Part of a small language model's weights.
Size: 8 layers, 8 heads of 32 (4 for keys and values), MLP 704 SwiGLU.
Architecture: RMSNorm before each block, rotary positions, no biases in attention or MLP, untied embeddings, normalized queries and keys.
MLP neurons of a small language model. Each row is named by its layer, matrix (gate and up: input weights; down: output weights) and neuron, and shows model dimensions 0-95. Each number is 128 + 24 x the weight over its row's rms, rounded and kept within 0 to 255. Numbers have three digits each. A neuron's up and down rows have the sign that makes its largest values positive.
After each neuron's rows, "fires after" lists the tokens most often just before its 100 highest values on Wikipedia text that the model never trained on.

L4.gate670:116176131149101116156155133146186144117128144131097146124190125189114122114091128144127131130121113039138095129119144143108111136122137120117131128101109131134175103123155156094141114127093105147189131112136091140158141128126117134159155161108131116126092106151131162124117153148112139147
L4.up670:132134122107116138163091089112122105105119132101154089174139106166097151115090107061102119182158128099132133115165120151126071139152118097130137119127138118126197129128157115100130147152121122083150098122149132173139098110160152116174147082113117134130101121136126129101123151167157140132
L4.down670:096124115154153180110106129108137107162091132109144135091137106083120132129127106131142102125156119080162177134134104143121132129106069152183109157119113103129138125135137136134130115147141173091189098158107166142132125134141116154122131147092107147164130132101128122131134126149136150097
fires after: " J", "h", " K", " D", "oc"

L4.gate233:108105149138166136086088130120117097147139141172128080120150123124123099124132111145121137149081147105125108133166112159142157171126136133113093135139124108183182147098156097114087167092160148150126146137147160121108147149152112141168122119141153139121141110156062168093132144166138114154
L4.up233:147123175106118096120130121114134148140137098158116105105130134077136154120169132129169096142116093109163143134143159163133137148124126137169085095131135125147158094130091141108121092109171137117099120090123107126136135116149156075146117118149128132173166114148154161092092116136090129112
L4.down233:091078142137106113097143124173113099120156108143128106100139129138116113133117141122126143143165127136144170137134143121140146069203103095132128128163119095143163121109129132160177102113165109128132170156100103144139134131120143122092145107111176111161146169110173118104136113134154130141
fires after: "us", "re", "ad", "as", "at"

L4.gate407:170111129159149074111121138119184160120159134116158171090107109155152106136145129133111138092126133136156150144135173130133138062153096120162183166147119104107156120108093133135125103125139124126134149167149118077139111097160131149115167120126098141145144104107129125091137134144081155110
L4.up407:149110119121104099165128124125160134135128145152093139119114106147123135128110161122122122099132161175124181142135161143099110124103113136133133123177123112171125148125139170131122136158154117164154119154118121117150135115106143105132173104134111146139155151142077129113119093186164095114
L4.down407:082136102142157136113127094110153145147106131104145141106124159137137109133136119104161124095113133102118098102084121120142140115094147092148099129145151118115133116131144148126081113152123133141090127161165130200118129163130122120157086134127160160093182098113144116120091105110121112098
fires after: "os", "at", "el", "ver", "ar", " R"

L4.gate380:110144113114099078072168124085155149174153136121129135148165093125126160084111125123132130165073144123127111144124131128175152141131111118178115107082115152140123145136117149175128151153092147122137134103096092114164150124125116077096082168115146163149176141143087139116148119131109141149
L4.up380:111115105132163123155116123092108136175157121136167116145117075194133113119119135173149159089103110118117121131163105143168127104111157178154114120081094096091160137126153140122128107178143120157171180094151120174107097106166124156103144138082084141143144130143106173139099128142158118146
L4.down380:139145130152136162148156111091195132134167177120143147137127156163065112134153132144130111099152150126127129131126153136113115107140125116180079121184182152155147130109118137142107120143115122119141138098082128186157116138174122136106141153141117110132107139138135113127101133136144130128
fires after: "f", "if", "il", " l", "c", " w"

L4.gate617:151148123117152113124147134163134134112113174128124142173145104102154139123156144147144129123127138087153112117118163079129112143142126133086139093165107094133107109122122185129139132124140149159126107092101142094134141151093119084085129102107133135157131127086139098119136156127121148092
L4.up617:135160152083147154144110114098136084126121101105129179137151160137126146114160137081082134142138150144156126121116097131133160133134102133142096126101155129112143106119154144082124140145068082149119139148140148175125139110115120157127110125086159105090125134124147142094162129169143106112
L4.down617:161178167125119126146094121139133139106129118142109174128166148121122138093155110138116125122120132119138106121121154126158113080131144150101111146124127128147132128066131135093170087127138114114123126139093130101098115141150130156113156098158142169162088119145155104120111119159156119141
fires after: " p", "h", "ep", "ich", " P", " K"

L4.gate692:123124135124135114131122117117082112123130110120116129106117116111119113123097123141168119158096095121138168096137104182104090127140104049118125135165111144144091101128160121124121134118115092133105099084155108169138140118129132127112067104131156128108126156144138129096160152158110133131
L4.up692:100136132091061116152104136109107110137121124148135113143149127124145150138092115138194108111157105126127120121106127121169142120126151137108166136137082146116092162095149162122126118140149175122114110113155101139144110129152129127146077129125118149092135092126119099133083105114103076113
L4.down692:093122110111154086197110109133121131100117140096119134101109151144148104103121096136147130131136160132146136080167149130145121188100093137149101120147139126121151078137108113128126101139143136128113095125079102120136124131084150127066076159130116151121151134159163132111184171169104142106
fires after: " s", " S", "t", "at", "is"

L4.gate60:157127094145117145159130099173163123145155127124140128140134124139108132077130154152149150158135115115123145115178154126109133148088072090130135110131119172140156139123119133126100140129112102087101135111087111092130134103132081115135130153111169141162136149118116151115129117171161132124
L4.up60:112138120124076106151143099189146116084104096134168122113150089120137088109175138097139140124099102141140129151139140144149137119143115117149149143115127182091149131107150167120121153120118120150109114077130089136122099173115147155108116147113127096106152124088153166191134119149143075098
L4.down60:125132153157137108135137167120155160114158128123150115114140138131140119106162091153137076149134130141098102095118110127103082151133141132151140110107120122093171120098105125108122122097108144142128098125150135108135123151091151074102143151146110143101163110127141160131112161123167157143
fires after: " w", "h", " s", "c", "k", "at"

L4.gate429:125119160142133102167128139172138130156098138161106084115157127116134118130153116164116128145102166123124084143140127137168122117136110107123154121152125121103138085122133175166122144102133149112129129119141178114084086128176138113096096150109073148177146173080123135111107137099128156118
L4.up429:090178173123151079143144152138111101092156119137136146117096131140111133118106138152115105128179096147166131106163121131105107143162107124125144131163160084135089094132127157092168164152130141080099171126136128120128119117131134154157125177097099128148156138112125176131145125143118154107
L4.down429:147133116090083122116091133133143177173117145179135126101148139142136116091126070133172125100059151159142089150136160098112138067113127130163126140149125136089109132088098098126132115056127130140102128103111126153133136143129144127140084155135130108150145122159133105147137108138099126108
fires after: " St", "al", "at", " pl", "se", " b"

L4.gate588:134104145128149080125124136127110111116117117117143141093151159134146112131137135146116175102114091129141063133068126172133117134166114134110133185115155137135103154127129142113109155148112144132135119135111179135148158145173123133140097117138097130121159123131133149133156147129130128130
L4.up588:131141157144134142085164123156162118131104187137143149139125164135135114116104156108119150124127091104165104162150158153144101151113111130124138112103145125122183127147140164119113138163100131150088102094142139145130175089147126146094127120143086147110121131065154127150152141087172143110
L4.down588:137137141149147149150101176126146074102127143126115139120129159117158155138164144112160084130130133142138151123136124091121122162093153127087113128093148119100104168102117092131091143117118107111127152103135118129153112140096134128171130145100127138110120138117139083153146125093106131168
fires after: " in", "e", " re", " In", " S"

L4.gate16:127116150119117141114105108156098159137119132101108153141120156102151104156102127127115111147108133140155155162150118144134138081119084109160121064131093098134137063070146109174116089155107102135159142133102134117120135109125195159127122084114134141143113086150165095099121119117129170097
L4.up16:112182114146140084101121095097111141133118150133118099148141104134113104147077117123138127144165179099130119118082105087119084147128072139129109110114117118133153142112091141157148143137159112147149132099094122093158122083154103128148098110116117107099117208148184111162141142117158086168
L4.down16:145104085175124088141138113146125127135155140154088138131162102091111130146119120111147116106125126123156153115120114120113134088112157080129101136125109090140130137147117128121121150137166113125083141123131167152107156159116151133150123221100114132083110082160164122155132139125126125125
fires after: "==", "ing", "ic", " al", "er"

L4.gate495:165091140091153134117131128137127130115075098151106139125153101111130095132099143130148104125117159127181109125168112120133124109186095097141149119136120113129149141126134105080118131099154144143138113128145107107164130142152159110150120100139087167144117114111070151148121169117119088147
L4.up495:104120153123138144145139119126090130125118125146133152159161124150112148142118152175109104126140081159145111138117151110116113181133146126136169113110121156167108104114130123140135158143158153125179112147128182090141143132160150138143147110178164117151145112090120116106100098148088138112
L4.down495:105133089096174112099131132148100145161098112100179101106134175158126121108086153115100142142132141130154145098134109087094106121120109119109149136132177174140134155139154091099103130100108142119151119132117112146128124109187123117098124116111130178133131130155088154134132114090140115101
fires after: " St", "re", "ver", "at", " G", "i"

L4.gate1:157127076137106138153120128148141149127145140139103122099153100145151150134143140153140101122105175120112149093185141101118136087124099130109111101092106132164091127170105134126113099130149190128105111157097146110127147126106125137148101159141107145171151144147081092145109107123124111108
L4.up1:131119110105109137186145143132115119077097135166139109078132142067154135097089154150148125136127124153154123119139175103151154114100139091153138111096124096132136111096119127129186115137138118181128121098139135118115180125137122145136129176123108092162167195122110088168087155089160119145
L4.down1:128111103104033123134145143124092111141142124173101109153096184145122126153099138121169115101112131126125135169119114115139139114110108111128167139107137159091096129138149113134096099146128092129145150090129139106164112128126165114141141136119138136106166102123131125132108143116162176124
fires after: "us", "ot", "at", "c"

L4.gate208:105141151142148129132139118117146114079133111112100149102128144159093122088117084143099107143104113123130142124122138175151124124135140094136122143121098106174106121098122187118102136136167158148133144152156110125106116126139156108148118112137128166120122093149145163134102187173149106090
L4.up208:167140155156124082131137113111113129094099141154131112104147130126128140118112132110125123115135126137108106152115147117142125142143134112146122117066122117165132144103095130139172112160148132141114134148119137156093146140131095115120138167123106160106149139098115105137136136102143102104
L4.down208:122109120153178105114123115082154146144114093127124108163089132154120134165119107107109050131140146137108143109112101166093098130120113144144130143141096147081104127125130108094088159128164165156146124111129112119071131101111100120128121062107155095155109137147144122124118135165111140149
fires after: "es", " con", " in", " to", " In"

L4.gate210:139194109142130134136144103131168087134175134141092100134109148105164145139158151090083147138111144120102129149139089088129099157142123128128087131136116152132099088115131122135106111141099127154128118133097113110109116163080128130108112137126147109147118085128143182097108156126098149124
L4.up210:165122107148117150153107115139115117107133114113099147107119102099128109152101126155127114120134157150125124078159095094161116144098154118121124101172065163140122086151089093136110169136129085071113129127091120132160135109110140166100110125132148072142139063128140163158112132099099125108
L4.down210:148064165095163111116141125154160102143097155107131150128055167090125130150140117135143103125132119127101157138126145125107095135134131088104109151163133126151118099132148142117127167144101141117094145127074104146129100144071138113076130116138127127120136181153105137147125120107133094100
fires after: "p", "o", "l", " p", "r"

L4.gate18:065107124141151146120132145126189106125148133147131133116142130170140134102131138099098121151104141067109147184134143115117125138131114137117166132129144124152190146125115174105133146132109143087127103088127090177113114081123113101136149151105125145103119113093135124091098095092120137118
L4.up18:079110145090133168114144155102109126105156132100157141146099150123090089094175155147142115115123121135141132171153112110146097098155147143136127128127088146102086138151136105137106099096160114113145171149117104155131125112158139142129131154098124132159154159155140126138129117095167112166
L4.down18:119129094135118096179091132130129178116113143153113169139123119137109130125143103132095080121087107119103128120164118127152124110120126155112131131101104109120077152187176152092118165124128101139098151129137169181127146119101117147115121098147123131113165138143138105127138139155134107149
fires after: " d", " th", " f", "f", "r", "0"

L4.gate106:106163118132127119165098103165065155169122124132113150141120092112184164146157151181136144119141128117112083093125112123126128162094141139109146135123132190104136104140175134118117106097134092127109120132107168113108142139132171134143096146137164083131117150160107120142099106146099143115
L4.up106:135126104153163117123119091169101143109069121114080123114141096140132118135155131139110112117144110141142106170105135136144155113130140150190111106176137130118104149180107141091110147127120111116153132126143105170162106111141162135094119114114103110160118156120120108138097160121134098111
L4.down106:162161114147136108135138136094151139131135146095155137113142128162136079084113085152137098161149115113108163125117127115102118110163139077110133099119099136130097158138143142123146126110095116142111109138121107106168097081129173141147125068131110108152140141086146101111173123107118121120
fires after: "l", "b", "p", "f", "t", "w"

L4.gate414:155106116167164087125104104127128115148136132155118103092136144150111160133122127160166147143085093117133130144130108109131127126139098151119126120110141142129121148080126133115079134121099102135159114110098081117144118096170096159077111148123121122107109118123124111070119133115161159129
L4.up414:141158106130136123113132140138146130070128107133175100104106136100140138073138138100152137159143140129110106107109151152147108097101165115129141113122151118123111202124138164129143124124092146136117083150095087158116139095133116165084154134100099163143100154076126129094134121125139132157
L4.down414:165093129111108090155163112124100137144101150159137102177128109133108163101119166120133117138153109137132160110125111117134147142137118135124156134091139130101172116143129111066094132089106107132147089130109105132097118127113134093081121161117070120162108127172083088146169103106101124101
fires after: "r", " ", "%", " th", " f", " J"

L4.gate595:120116144180150109151161125115166205142139109152089127131129112147167122126137120091126125142098079128125137108157114119136154130119116194108113107110128168149100144115121136135122124153110108128120088110172159124117122110120135101127127131104063100148083160084166121151144117138153103146
L4.up595:123161102131116122123131142091122147119138120077195131123183090127142158071131105118113144085095111077108114140141149140127141160114107122122139122074153129136091078099122120079124129138090146171116151093159173131151141087123102150101120135132123177136097104120178154093121123114146101103
L4.down595:104104134095120187177112120126096109119085136133095132118135094139182118113078112152141125136142094141128132119091128099137131121127120107130140122118142131131102117106150134133089080137110130143135144124187181164113126114091140147105158081102174097124151138136115119155143140178114143137
fires after: "e", " le", "re", " re", "ord"

L4.gate28:139125110139104143122131103161110129169147099152174155116105146072123146109151101143148132148130137119161098125127126110072135124108159124126130142116123116110198167146127147098109088125085155106143136119134117138138092141148140130184105120116099138146100136106138116124130078113130111138
L4.up28:127144141109121140120122101159112127122122115108130125092121108123104128095145113131149181139124108139146111182113097102119116082122129150136124112145135130173151119117124123128128106069124133151110161167112107112109141143129104116121149141101065131121146075128177160144140182139174144160
L4.down28:099135104155124140127124104132090141138097166132140170116137094138117144113146144120152098153154116080125108138125144156117118142142135076146166128094096132094062145131108069159142097123148162047161120127117124132117124089118144165116104152124119151174140157126109091132147163118135135154
fires after: " th", " ", "h", "i", "l", "k"